python train.py --num_hidden_layers=12 --hidden_size=192 --num_attention_heads=12 --num_key_value_heads=12 --head_dim=32 --intermediate_size=960 --vocab_size=512 --hidden_act="relu" --norm="layernorm" --norm_place="pre" --norm_eps=1e-06 --positions="learned" --qk_norm=true --attn_scale=0.177 --bias="all" --tie_word_embeddings=true --parallel_block=false --init="normal" --init_std_qkv=0.0361 --init_std_o=0.00739 --init_std_up=0.0361 --init_std_down=0.00739 --optimizer="adam_variant" --learning_rate=0.00214 --beta1=0.9 --weight_decay=0.087 --lr_head=0.00594 --max_grad_norm=1.0 --warmup_steps=571 --schedule="wsd" --decay_fraction=0.799 --decay_shape="linear" --final_lr_fraction=0.1 --batch_tokens=32768 --max_seq_len=1024 --doc_mask=true --train_tokens=229800000 --max_steps=7013 --dataset="wikipedia_en"
MLP neurons of a small language model. Each row is named by its layer, matrix (down: output weights) and neuron, and shows model dimensions 0-63. Each number is 200 + 30 x the weight over its row's rms, rounded and kept within 0 to 999.
Before each neuron's rows, "fires before" lists the tokens most often just after its 100 highest values on Wikipedia text that the model never trained on.

fires before: "st", "m", "e", "en", "ial"
L7.down759,194,172,127,185,205,168,235,241,199,157,215,204,175,213,223,195,195,214,189,173,208,190,158,214,167,160,223,199,168,203,228,170,207,200,219,199,256,222,229,186,175,168,157,149,235,175,255,233,176,207,180,203,262,178,257,199,214,203,169,222,189,197,186,186

fires before: "=", "===", "==", "S", "P", "-"
L2.down219,218,168,106,194,181,273,198,193,245,234,251,187,182,172,147,188,188,195,260,171,268,232,173,166,194,203,163,166,166,188,234,174,209,207,184,212,202,217,174,209,196,206,225,176,207,242,218,204,206,257,185,195,232,194,200,190,166,207,199,200,158,195,179,206

fires before: "ing", "s", "ed", "b", "ment", "er"
L6.down194,215,247,150,204,227,207,180,242,198,233,237,200,232,226,212,233,234,170,169,184,217,196,199,205,181,165,182,188,194,171,190,167,175,264,221,176,124,182,171,180,205,205,199,182,199,163,204,249,165,183,196,253,182,220,221,194,163,200,236,157,164,181,216,227

fires before: " the", "e", " ", "ly", " M"
L2.down523,191,186,246,147,211,233,190,204,138,221,165,212,208,143,191,207,184,186,205,196,200,201,234,166,184,152,193,250,171,184,173,207,150,222,172,204,221,159,267,241,184,201,203,213,185,213,251,173,169,160,241,241,147,239,158,189,219,165,215,177,207,190,157,218

fires before: "ue", "on", "e", "ed", "re"
L9.down920,191,160,207,206,223,142,221,218,266,222,181,171,233,261,176,208,182,206,118,194,199,149,191,206,174,234,153,196,198,214,195,219,218,227,222,196,229,214,184,268,169,198,212,225,174,181,172,222,183,196,213,168,195,226,261,239,161,189,227,179,244,210,200,260

fires before: "0", "al", "am", " ", "ia", "e"
L9.down818,223,170,127,206,196,157,208,180,203,165,202,179,211,172,199,201,233,188,197,162,217,183,196,198,191,174,228,250,236,166,197,227,157,219,224,189,219,150,220,212,240,198,205,150,212,210,195,207,158,183,175,208,266,223,193,207,165,218,161,225,256,219,145,164

fires before: "at", "ers", " V"
L8.down550,284,193,159,225,228,258,200,168,173,188,219,175,223,193,154,175,195,189,211,228,241,220,159,195,203,226,204,216,193,166,162,262,214,179,215,172,223,268,197,201,230,237,208,196,189,220,215,189,222,185,197,186,189,133,208,211,187,183,180,242,164,262,173,141

fires before: "or", "e", "ial", "ion", "ed", "i"
L6.down930,195,211,220,229,200,183,191,204,251,179,243,207,171,136,153,174,175,205,194,185,190,217,235,190,244,187,261,142,168,175,206,215,258,196,221,226,210,191,222,209,189,226,223,214,148,171,190,228,245,159,202,265,213,228,189,216,184,248,217,172,234,196,197,206

fires before: "o", "ust", "a", "our", "un", "e"
L6.down925,201,201,179,185,243,197,240,171,202,206,196,216,205,201,219,226,236,162,164,268,241,174,186,216,250,243,157,185,176,194,205,252,240,236,186,261,168,181,167,204,236,208,204,238,164,137,211,212,222,175,204,185,199,192,163,230,167,235,217,178,226,190,237,244

fires before: " The", " He", " I", " In", " H", " A"
L9.down732,165,184,275,240,252,191,234,182,161,210,138,130,235,190,211,221,222,176,211,213,167,181,213,241,252,168,222,221,193,227,159,203,193,239,208,217,221,213,172,211,148,156,201,221,176,200,295,165,207,238,180,206,200,176,206,218,208,199,219,189,134,217,244,212

fires before: "ly", "1", "0", "d", "2", "l"
L8.down897,199,185,219,204,182,191,167,185,182,169,241,241,184,183,188,196,231,192,205,193,152,129,201,189,165,228,178,169,196,190,234,179,174,219,180,249,167,218,187,171,204,152,191,181,208,219,163,205,162,177,194,205,227,197,162,162,168,234,203,183,183,255,164,213

fires before: "ork", "ou", "ear", "i", "u"
L2.down775,150,204,181,166,181,182,175,204,236,194,187,199,193,204,218,210,227,159,177,139,215,211,197,213,238,184,175,213,171,207,186,229,218,238,198,172,141,238,250,199,193,194,187,210,230,198,192,258,201,198,233,173,166,197,222,205,171,244,212,149,230,173,130,203

fires before: "s", "m", "n", "l", "d", "c"
L9.down791,154,180,195,193,183,197,222,205,193,220,178,154,186,212,229,143,234,150,255,266,217,238,195,210,250,233,213,197,168,201,160,191,214,183,277,217,216,194,194,203,195,171,212,244,169,173,208,145,176,201,156,166,227,219,171,211,213,190,159,190,179,191,217,193

fires before: "t", "on", "ation", "l", "y", "ord"
L8.down254,185,199,198,183,221,161,166,200,188,219,243,214,196,171,178,197,122,209,205,111,179,209,171,192,271,186,208,256,210,198,248,244,240,195,120,176,172,155,240,210,216,212,159,223,182,199,173,210,223,259,228,216,207,155,180,272,176,187,207,170,176,257,241,148

fires before: "-", "|", "A"
L2.down803,191,175,189,183,189,146,214,190,191,176,226,207,129,231,227,159,178,210,205,192,181,188,194,240,208,188,204,210,201,205,181,242,214,153,153,175,175,237,195,155,157,192,149,231,259,190,217,189,245,183,254,207,219,126,196,229,213,208,216,150,209,252,189,211

fires before: "an", "ore", "us", "al", "s"
L9.down362,130,208,220,242,195,172,229,215,141,218,231,207,174,246,213,247,165,181,205,183,201,178,208,219,218,195,240,224,203,213,255,213,227,207,201,182,198,239,192,214,209,237,217,202,151,216,193,233,190,187,225,195,176,170,151,190,193,201,240,215,171,199,192,249

fires before: "ch", "st", "ion", "m", "ed", "nt"
L6.down35,173,190,150,222,193,253,226,234,171,228,226,219,185,228,241,188,221,220,224,152,194,180,162,193,222,149,226,210,183,192,224,173,223,215,214,163,176,205,206,248,205,207,196,225,215,163,215,187,210,201,254,251,169,176,236,227,184,156,196,202,221,201,285,209

fires before: "n", "in", "u", "i"
L2.down715,186,240,153,180,187,165,212,237,248,175,171,238,227,151,192,156,177,187,160,174,221,238,179,194,232,214,176,214,175,226,215,187,177,230,199,173,218,226,268,212,192,177,204,173,170,196,259,224,205,216,218,149,181,171,181,196,215,252,179,222,213,196,201,201

fires before: " The", " In", " He", " A", "\n\n", " H"
L9.down801,166,176,235,255,249,239,250,200,159,200,196,189,186,196,223,231,223,142,206,129,206,202,171,238,203,231,217,207,223,208,215,189,155,212,234,228,221,186,160,211,184,268,191,251,183,240,224,172,220,192,220,157,216,189,211,187,186,205,242,227,169,143,236,208

fires before: "at", " St", "ed", " by", " a"
L9.down105,212,204,209,205,225,211,219,212,143,198,183,191,203,191,172,194,198,179,222,197,184,193,212,230,197,190,185,205,229,212,184,241,196,199,203,208,185,251,235,209,127,173,144,192,221,218,184,199,175,207,174,207,120,160,225,155,214,177,205,223,149,206,177,201

fires before: " ", " R", " M", " A", " \"", " T"
L6.down759,134,182,214,206,258,229,177,117,189,220,171,204,217,153,209,170,199,190,248,208,161,211,233,184,190,206,192,227,210,185,115,191,170,229,202,211,173,185,182,237,229,229,144,164,222,206,193,167,177,213,198,184,194,247,207,199,184,232,233,177,172,240,175,135

fires before: " ", "-", " B"
L2.down204,222,187,229,144,219,202,200,182,173,193,180,164,190,230,238,196,170,228,206,225,232,211,190,215,209,258,230,222,170,188,152,221,231,232,190,187,169,203,249,156,175,195,159,194,235,194,207,193,195,223,239,195,190,218,205,180,182,199,195,180,203,218,259,187

fires before: "ed", "at", "ers", "id", "ion", "ition"
L7.down262,263,180,207,214,184,184,141,209,208,216,186,175,206,228,176,232,236,147,217,161,218,222,219,210,186,211,233,176,258,167,144,235,218,173,204,217,226,236,181,189,183,200,166,178,203,209,184,201,186,173,229,149,187,129,254,212,187,218,258,175,140,232,223,178

fires before: "m", "e", "ot", "es", "ial"
L7.down137,170,217,167,245,198,249,197,244,183,192,221,199,174,233,214,213,222,260,221,275,191,214,179,184,185,227,254,197,153,235,177,232,231,160,174,213,219,217,162,214,209,189,233,121,234,174,217,247,213,207,214,206,266,191,196,176,248,224,189,224,208,240,213,258

fires before: "op", "e", "ct", "ce", "ed", "ish"
L9.down24,162,226,212,210,197,230,203,175,219,198,243,218,247,200,202,201,174,173,199,140,169,191,239,212,227,232,205,190,192,187,209,158,246,186,231,200,197,167,197,247,167,251,194,201,160,263,201,170,211,198,264,212,270,201,209,199,215,145,228,204,176,204,186,141

fires before: "-", " ", " B"
L2.down907,209,171,167,147,183,181,236,238,210,221,210,157,141,198,243,198,211,206,245,181,199,212,230,194,212,204,225,249,223,200,116,207,222,177,136,172,199,188,270,193,148,225,168,238,224,147,221,183,240,233,238,203,169,209,206,166,200,177,170,251,199,222,248,204

fires before: "un", "ou", "ight", "ound", "ad", "at"
L2.down363,247,221,164,189,173,158,188,230,209,229,174,221,246,213,181,202,221,215,264,137,226,207,194,211,229,168,219,159,178,175,177,191,197,170,268,142,178,191,193,180,189,142,234,194,170,209,239,198,168,187,285,203,194,162,191,244,185,173,153,190,180,172,154,226

fires before: "i", "en", "n", "an", "er"
L8.down876,205,255,206,267,226,181,220,219,203,202,198,164,175,205,243,176,158,180,198,191,185,241,228,196,236,204,185,170,152,185,161,194,197,174,166,120,199,194,176,170,189,195,206,199,201,238,231,194,206,274,201,189,188,145,220,181,186,198,224,238,213,226,262,131

fires before: "an", "a", "al", "t", "ation", "ol"
L8.down191,203,209,245,168,199,207,251,204,178,189,174,200,138,217,228,142,149,204,230,205,208,217,202,218,189,191,249,215,110,170,209,158,197,194,136,151,224,185,214,203,145,154,170,235,219,243,213,192,156,227,190,248,201,184,145,152,205,208,199,199,219,193,196,192

fires before: "ers", "e", "in", "em", "es", "s"
L9.down312,176,177,238,194,197,189,182,236,171,166,198,206,254,212,144,205,224,175,188,186,213,233,198,205,235,255,195,209,175,199,191,200,187,244,155,192,195,241,250,208,185,152,206,168,217,179,186,223,192,204,263,271,196,272,162,204,196,247,258,246,211,189,232,187

fires before: "e", "re", "all", "ow", "i", " the"
L9.down290,194,147,199,201,189,177,207,203,201,221,179,189,242,196,192,207,163,182,210,133,155,163,255,192,194,261,207,185,234,172,177,252,219,199,163,221,218,224,199,231,134,203,181,216,195,202,187,232,154,208,149,234,292,210,185,227,163,199,202,190,159,232,173,215

fires before: " ", "o", "e", "r"
L6.down389,183,196,206,149,225,205,223,151,165,172,191,160,176,201,221,198,220,164,251,183,212,189,178,248,257,238,170,193,174,143,214,225,240,239,173,173,188,238,169,152,248,191,232,226,213,181,211,213,197,135,226,165,196,214,187,192,237,229,219,226,202,203,214,249

fires before: " ", "ary", "o"
L8.down805,183,197,157,191,237,207,192,215,237,280,253,187,229,175,193,213,185,180,199,170,225,205,139,198,186,236,141,157,207,159,254,192,239,243,239,170,219,168,145,174,194,204,189,205,147,208,204,205,203,186,213,177,214,207,187,237,169,237,231,191,186,187,221,165

fires before: "ly", "l", "on", "is", "n", "ol"
L7.down226,184,235,176,234,220,175,183,229,171,205,208,201,225,144,159,117,135,172,214,184,192,211,246,218,212,165,286,181,222,208,234,212,195,236,208,158,205,211,243,190,175,187,151,203,221,212,150,168,219,184,196,230,205,252,167,197,181,210,266,125,179,249,224,160

fires before: "gh", "ou", "se", ",", "s"
L6.down265,183,199,143,187,190,176,135,170,183,190,212,152,149,175,192,193,215,192,187,208,211,164,133,179,217,193,228,183,194,257,188,212,188,150,186,267,163,186,231,243,229,224,201,178,186,203,217,175,181,187,240,190,203,199,239,199,199,200,188,182,193,238,202,214

fires before: "ar", "ation", "al", "ot", "y", "il"
L9.down466,240,171,198,186,156,163,176,191,227,204,242,239,194,208,181,152,244,193,213,230,183,168,248,229,269,253,130,217,182,220,193,139,185,182,234,169,180,152,230,174,232,177,167,228,254,191,203,184,154,136,150,205,174,227,241,193,205,185,172,207,189,196,177,207

fires before: "e", "er", "en", "ers", "ial", " |"
L8.down104,233,196,170,149,177,199,166,204,200,202,221,205,221,166,193,215,171,253,176,193,202,249,188,184,214,183,207,241,158,174,186,183,211,228,245,155,221,191,227,196,204,157,224,189,155,204,227,214,218,245,156,252,221,223,226,207,190,174,194,199,165,159,203,192

fires before: ",", " He", " I", ".", " The", " he"
L8.down709,199,184,226,257,211,151,148,196,186,171,148,133,200,202,167,203,173,162,189,200,155,228,238,215,199,164,186,231,186,169,192,199,216,198,222,145,265,270,169,177,169,201,196,222,234,151,229,216,204,191,204,158,222,173,201,234,175,211,202,189,221,185,229,217

fires before: " ", " D", " P", " E"
L2.down234,198,267,201,178,190,247,214,193,227,191,175,194,178,178,193,233,250,240,203,196,184,214,171,112,196,218,165,232,154,150,153,185,236,229,186,192,189,194,209,140,224,119,209,180,175,136,199,192,199,130,210,227,185,279,207,166,221,221,188,235,225,207,256,197

fires before: "er", "ol", "a", "o", "g", "ic"
L9.down452,203,207,209,209,191,160,270,236,222,138,228,178,150,203,203,206,213,204,266,218,212,231,198,199,184,210,241,228,197,221,206,217,158,175,170,187,250,193,197,174,197,229,132,238,208,187,207,119,188,247,242,178,231,207,170,181,196,163,218,211,203,212,186,181

fires before: "e", "s", "ed", "ition", "en", "ing"
L6.down116,175,286,217,201,187,202,228,221,231,272,207,169,237,236,184,194,217,206,146,150,188,167,230,215,187,176,250,195,214,178,174,180,198,223,190,170,143,202,178,195,234,200,218,196,167,245,198,186,211,235,173,176,209,179,206,173,187,161,197,153,212,191,151,129

fires before: " the", "t", " ", " P", " S"
L2.down477,223,177,228,209,225,200,212,200,242,182,222,173,222,230,171,170,192,248,196,201,208,216,209,151,167,223,216,165,167,198,221,256,220,197,192,182,202,151,231,204,204,134,187,193,149,179,207,204,182,130,178,206,191,243,216,267,208,237,190,240,189,166,231,167

fires before: "ed", "e", "ing", "ist", "p"
L6.down631,222,199,190,242,235,169,155,201,248,239,155,206,238,166,128,241,207,201,154,198,218,157,230,184,205,233,213,176,201,192,213,253,225,206,213,246,236,233,193,177,147,225,187,212,191,217,199,206,167,109,181,218,215,200,242,224,138,200,163,194,207,178,181,162

fires before: "re", "n", "v", "r", "t", "d"
L6.down705,167,133,169,222,154,145,274,193,255,230,168,163,213,192,212,172,232,181,208,208,263,213,202,213,230,197,239,197,214,198,211,232,206,163,222,209,166,176,179,247,190,179,254,163,200,220,184,165,210,241,181,177,242,210,175,195,220,197,232,174,176,200,169,201

fires before: "ol", "i", "u", "e", "ed", "ition"
L8.down601,167,215,187,196,224,217,133,162,226,197,253,250,205,135,200,216,218,263,220,210,226,218,201,191,218,156,179,233,168,176,196,201,246,202,230,134,188,186,125,193,160,225,208,220,145,236,183,152,196,199,209,204,196,204,182,238,204,166,222,190,187,185,243,167

fires before: "m", "st", "ed", "n", "on"
L7.down275,236,147,210,228,198,207,218,176,171,257,248,193,201,194,214,151,213,193,220,178,188,173,163,178,197,177,204,244,206,186,225,218,200,192,197,167,211,194,222,200,206,166,224,211,217,179,247,164,188,201,205,237,158,231,202,215,193,195,250,151,145,201,214,245

fires before: "l", "d", "ed", "f", "o", "st"
L8.down224,259,130,222,161,119,209,181,246,164,185,212,244,155,162,191,212,188,184,212,192,193,179,198,168,167,233,184,180,191,202,232,208,182,238,128,224,223,195,231,189,171,234,184,194,209,192,186,200,165,172,203,257,230,200,161,197,180,219,171,237,185,200,212,218

fires before: " ", "end", "ri"
L8.down365,227,195,228,189,231,187,194,229,237,239,215,192,213,178,202,225,194,244,222,222,232,240,161,156,249,255,227,181,211,241,241,196,202,152,194,205,168,177,192,218,175,232,174,216,206,124,226,273,259,176,186,185,133,199,226,181,245,158,246,222,215,203,179,204

fires before: "ou", "un", "ight", "ad", "at", "id"
L2.down834,216,200,195,205,186,176,191,208,234,217,188,223,253,241,183,193,199,208,252,149,212,188,174,235,210,168,234,171,179,165,174,193,193,187,285,143,199,173,187,182,216,127,248,193,156,196,236,227,187,203,254,199,182,168,202,235,196,178,142,184,189,196,150,227

fires before: " ", "r", "or"
L7.down345,176,194,216,220,244,173,170,229,230,210,216,208,166,186,225,197,182,164,210,198,208,211,190,198,225,246,208,158,209,203,207,180,242,203,232,195,182,208,165,181,198,213,196,250,144,174,217,218,200,129,171,201,193,195,217,211,224,221,225,180,168,171,175,206

fires before: "t", " is", " in", " c", " h", " was"
L7.down819,252,222,240,197,204,192,186,205,162,237,140,263,210,208,159,199,176,231,218,174,203,219,211,122,209,204,171,235,173,195,232,195,186,198,209,277,208,134,205,221,189,208,166,223,212,244,194,201,156,163,187,165,161,177,232,183,199,228,239,207,177,216,189,163

fires before: "er", "ing", "ter", "a", "in", "t"
L6.down748,221,246,176,152,239,222,164,214,164,186,182,181,167,261,187,210,224,194,170,231,202,253,151,193,222,164,190,164,184,249,219,175,178,183,232,220,238,159,164,197,207,125,189,156,207,213,206,157,185,162,177,232,181,189,159,188,230,194,190,169,209,213,217,262

fires before: "is", "ow", " was"
L6.down943,195,223,220,254,185,192,199,217,169,235,185,222,246,193,216,190,232,158,236,213,223,220,179,136,251,150,188,144,165,180,176,188,243,235,184,250,185,211,165,210,208,199,152,252,219,217,180,243,201,185,219,189,215,183,215,186,218,243,199,208,216,210,251,195

fires before: "p", "re", "m", "e", "ing", "an"
L8.down20,154,184,138,193,185,159,167,257,218,176,229,227,212,183,198,210,178,195,187,198,219,207,196,209,164,219,223,198,179,195,219,233,175,185,210,184,208,193,264,215,178,197,164,192,208,199,210,219,243,161,215,236,162,210,172,183,219,188,259,193,186,178,187,224

fires before: "n", "in", "i", "a"
L2.down538,199,230,157,156,194,193,177,217,224,225,209,164,165,182,200,179,199,193,223,189,223,242,191,224,208,214,143,197,140,241,209,167,240,212,226,156,212,209,229,201,203,196,217,191,151,203,223,164,228,213,200,154,197,162,235,182,194,228,150,233,230,161,201,177

fires before: "0", "2", "3", "1", "ot", "il"
L9.down61,171,169,194,205,169,186,221,180,196,178,265,206,171,230,185,207,231,200,192,243,192,220,232,198,197,211,145,234,222,197,220,251,215,169,256,205,172,210,189,201,225,213,161,222,198,185,155,193,192,167,208,234,210,159,181,150,238,225,158,253,253,220,175,206

fires before: "ou", "un", "ight", "ad", "at", "iv"
L6.down534,201,188,188,160,164,168,162,175,214,161,197,188,212,230,209,193,169,249,195,161,210,194,208,218,219,162,220,200,228,167,184,204,241,197,261,127,218,159,202,216,204,133,250,206,162,218,226,232,238,239,252,237,217,198,202,198,189,187,184,205,207,191,162,242

fires before: " ", " the", " a", " M", " A"
L7.down406,205,212,205,194,173,250,145,193,179,180,263,222,247,140,233,204,225,242,260,197,185,200,188,123,204,232,245,202,207,176,203,223,246,255,202,201,165,191,211,210,200,172,151,207,254,235,143,198,228,201,179,150,191,240,199,220,152,205,225,156,208,210,179,206

fires before: "r", "al", "is", "ch", "an"
L7.down620,192,224,223,188,165,143,236,195,178,238,214,158,132,210,196,202,207,226,178,215,219,212,209,205,187,209,218,213,149,181,195,175,141,214,269,150,250,215,167,199,160,219,190,181,176,204,178,286,129,243,241,196,216,184,198,173,174,196,190,235,170,207,227,219

fires before: " ", " S", " B"
L2.down647,219,198,174,186,194,211,195,219,180,238,202,178,185,204,249,208,188,195,200,177,219,250,229,196,183,194,209,158,238,193,170,203,220,231,186,184,205,208,233,205,207,217,187,228,216,177,241,200,210,248,238,169,178,198,180,206,195,154,190,241,192,254,258,194

fires before: "n", "r", "t", "o", "ing", "er"
L9.down222,186,184,160,177,179,186,221,188,182,246,173,183,219,174,171,184,243,176,191,198,274,223,213,190,226,202,201,130,198,198,175,275,183,161,183,159,170,165,195,202,159,210,233,232,216,224,227,227,198,196,244,192,148,260,208,203,223,186,200,147,166,271,233,223

fires before: "o", "n", "e", "am", "ch", "ction"
L9.down202,259,166,156,211,148,173,246,182,225,192,228,154,189,178,234,234,271,186,254,209,189,132,213,152,192,153,252,171,258,198,223,219,198,187,218,194,155,218,227,225,190,145,191,168,196,191,183,192,200,209,181,209,233,191,178,218,183,168,174,206,250,223,170,219

fires before: "t", "h", " The", " I", "ow"
L6.down900,151,210,236,188,182,191,207,194,168,214,194,237,229,227,223,238,221,188,240,192,180,187,188,177,183,191,169,202,166,186,170,173,211,173,199,304,104,217,172,208,209,219,177,242,201,235,209,187,188,220,209,209,206,187,200,179,245,238,189,191,205,180,249,205

fires before: "e", "g", "ge", "er", "d", "in"
L9.down140,153,210,204,216,155,214,240,217,181,190,157,190,225,228,235,232,179,235,189,165,187,182,202,210,203,178,203,229,181,217,186,180,193,273,193,168,150,178,230,163,210,148,216,140,180,121,236,213,201,259,209,222,185,214,168,214,234,198,202,191,181,186,227,193

fires before: "=", ":", "S", "===", "==", "P"
L7.down791,191,193,211,268,195,272,167,214,196,238,248,210,178,178,155,223,169,167,226,170,227,185,140,197,205,190,210,222,233,165,230,186,195,168,192,226,214,211,176,229,196,207,241,231,201,201,209,216,187,174,214,242,204,191,211,237,177,252,225,214,240,225,206,220

fires before: " ", "t", "u", "al", "ed", " in"
L8.down19,199,219,155,227,190,139,185,157,290,166,186,262,265,235,166,163,208,202,125,192,193,201,195,234,275,237,186,223,119,238,190,198,185,177,216,206,154,222,177,196,225,196,230,207,216,179,205,194,262,197,178,254,218,176,180,242,160,239,222,188,222,164,206,186

fires before: "ed", "ic", "a", "al", "ing", "e"
L8.down868,209,231,179,171,196,232,218,196,237,204,225,231,260,209,174,168,179,215,223,154,195,202,256,200,162,227,191,213,260,168,208,215,221,174,209,231,130,225,221,221,170,202,203,196,178,221,189,135,148,217,227,245,194,213,177,164,155,177,194,248,148,184,194,180

fires before: " |", "id", "le", "ear", "it"
L6.down545,211,215,225,190,150,194,230,171,205,217,213,188,120,218,157,210,221,211,227,192,234,212,209,189,247,239,221,179,191,241,188,182,193,203,185,202,247,161,197,161,204,169,190,159,178,229,177,251,196,218,253,139,233,225,222,158,237,182,219,168,196,183,210,241

fires before: " ", " M", " C", " S"
L2.down471,249,213,151,176,208,227,223,231,196,266,214,176,196,184,208,186,166,196,144,196,264,197,225,188,183,207,198,196,223,187,149,203,209,199,211,179,199,207,257,201,200,194,182,225,201,165,188,244,191,277,204,218,160,205,240,228,172,176,169,264,218,244,232,178

fires before: " the", "f", "e", "t", "se", "gh"
L6.down959,207,127,133,186,182,169,184,159,209,160,218,168,191,183,174,194,233,144,184,208,226,194,239,145,225,189,207,179,251,145,146,190,209,180,194,230,180,191,222,246,218,175,221,172,173,143,184,164,167,118,246,198,164,219,218,223,178,167,180,182,187,199,204,212

fires before: "s", "e", "am", "h"
L9.down106,143,194,160,197,188,165,204,211,205,213,169,221,242,211,174,188,243,217,176,194,189,173,188,197,161,142,231,223,200,236,110,232,182,199,161,171,205,231,258,235,256,243,188,214,198,176,179,153,160,205,229,213,209,216,192,197,158,218,221,206,249,223,199,200

fires before: "ate", "ud", "ation", "r", "re", "."
L9.down863,224,189,191,205,214,224,211,179,248,209,169,211,248,178,203,183,156,219,210,218,229,237,190,233,268,206,240,216,190,212,180,189,239,197,188,217,159,184,177,226,169,239,235,173,178,250,207,208,167,179,218,175,239,218,194,230,146,206,206,175,156,211,153,231

fires before: "ed", "e", "er", "es"
L7.down809,181,191,215,149,217,230,178,235,156,169,236,199,212,138,230,221,223,234,186,188,206,220,199,239,181,264,196,202,200,225,202,261,181,178,177,183,163,233,218,246,153,192,151,201,242,188,186,202,214,157,241,160,172,193,196,244,231,220,226,218,278,224,220,197

fires before: "ing", "ed", "e", " ", " by"
L8.down702,199,244,176,257,227,174,231,200,172,245,209,207,224,160,215,189,148,186,218,196,183,118,175,176,199,163,216,166,192,212,151,180,231,201,227,233,164,233,219,229,187,236,216,230,218,212,239,197,183,166,177,223,132,198,227,181,189,237,185,188,162,179,127,276

fires before: " ", " B", " C", " W", " S"
L2.down350,216,180,152,173,161,215,180,240,208,201,178,208,171,218,214,228,203,204,227,160,186,237,240,184,213,193,220,237,230,208,125,201,165,233,171,185,213,208,244,209,172,231,218,238,226,162,231,195,197,234,292,201,212,232,205,164,191,126,192,214,181,236,250,243

fires before: "e", "en", "p", "ed", "an", " "
L7.down223,181,185,111,197,259,231,173,183,218,147,237,199,183,206,186,196,228,168,196,165,232,202,214,249,204,215,188,241,165,211,197,194,148,214,190,198,220,144,178,244,182,232,225,196,217,162,220,190,237,144,243,213,167,197,209,196,235,259,227,183,221,165,210,213

fires before: " |", ".", "0", "1", " p", "ed"
L8.down17,129,175,188,232,192,173,204,187,218,236,229,191,226,229,119,224,177,135,200,211,187,241,228,172,162,207,217,191,182,209,209,232,175,180,255,182,209,182,175,179,239,190,181,211,204,243,200,212,220,220,161,249,175,188,218,183,202,227,207,244,200,178,186,224

fires before: "e", "ing", "en", "es"
L7.down641,164,174,161,207,214,216,231,242,180,182,192,137,196,208,153,204,221,254,171,240,202,208,191,194,178,195,224,160,157,157,188,201,223,163,225,205,186,180,246,189,178,217,180,148,279,216,209,201,174,187,297,215,242,245,175,158,224,184,192,195,192,238,169,221

fires before: "ers", "s", "t", "er", "al", " of"
L9.down682,202,135,209,199,229,198,207,197,233,178,203,154,174,256,206,118,236,168,211,259,199,222,187,177,185,178,201,179,163,239,157,218,204,231,221,183,223,235,201,196,162,178,205,212,201,159,152,212,133,204,236,257,205,180,206,198,216,195,179,124,182,217,217,268

fires before: "ber", "n", "ing", "el", "e", "i"
L7.down484,196,264,126,256,245,193,224,164,208,165,247,181,157,218,219,245,226,235,162,207,213,175,222,248,151,180,171,160,128,195,171,126,198,166,183,191,208,197,235,227,166,187,234,188,211,233,255,228,215,260,202,206,216,195,207,179,145,205,222,279,218,133,188,196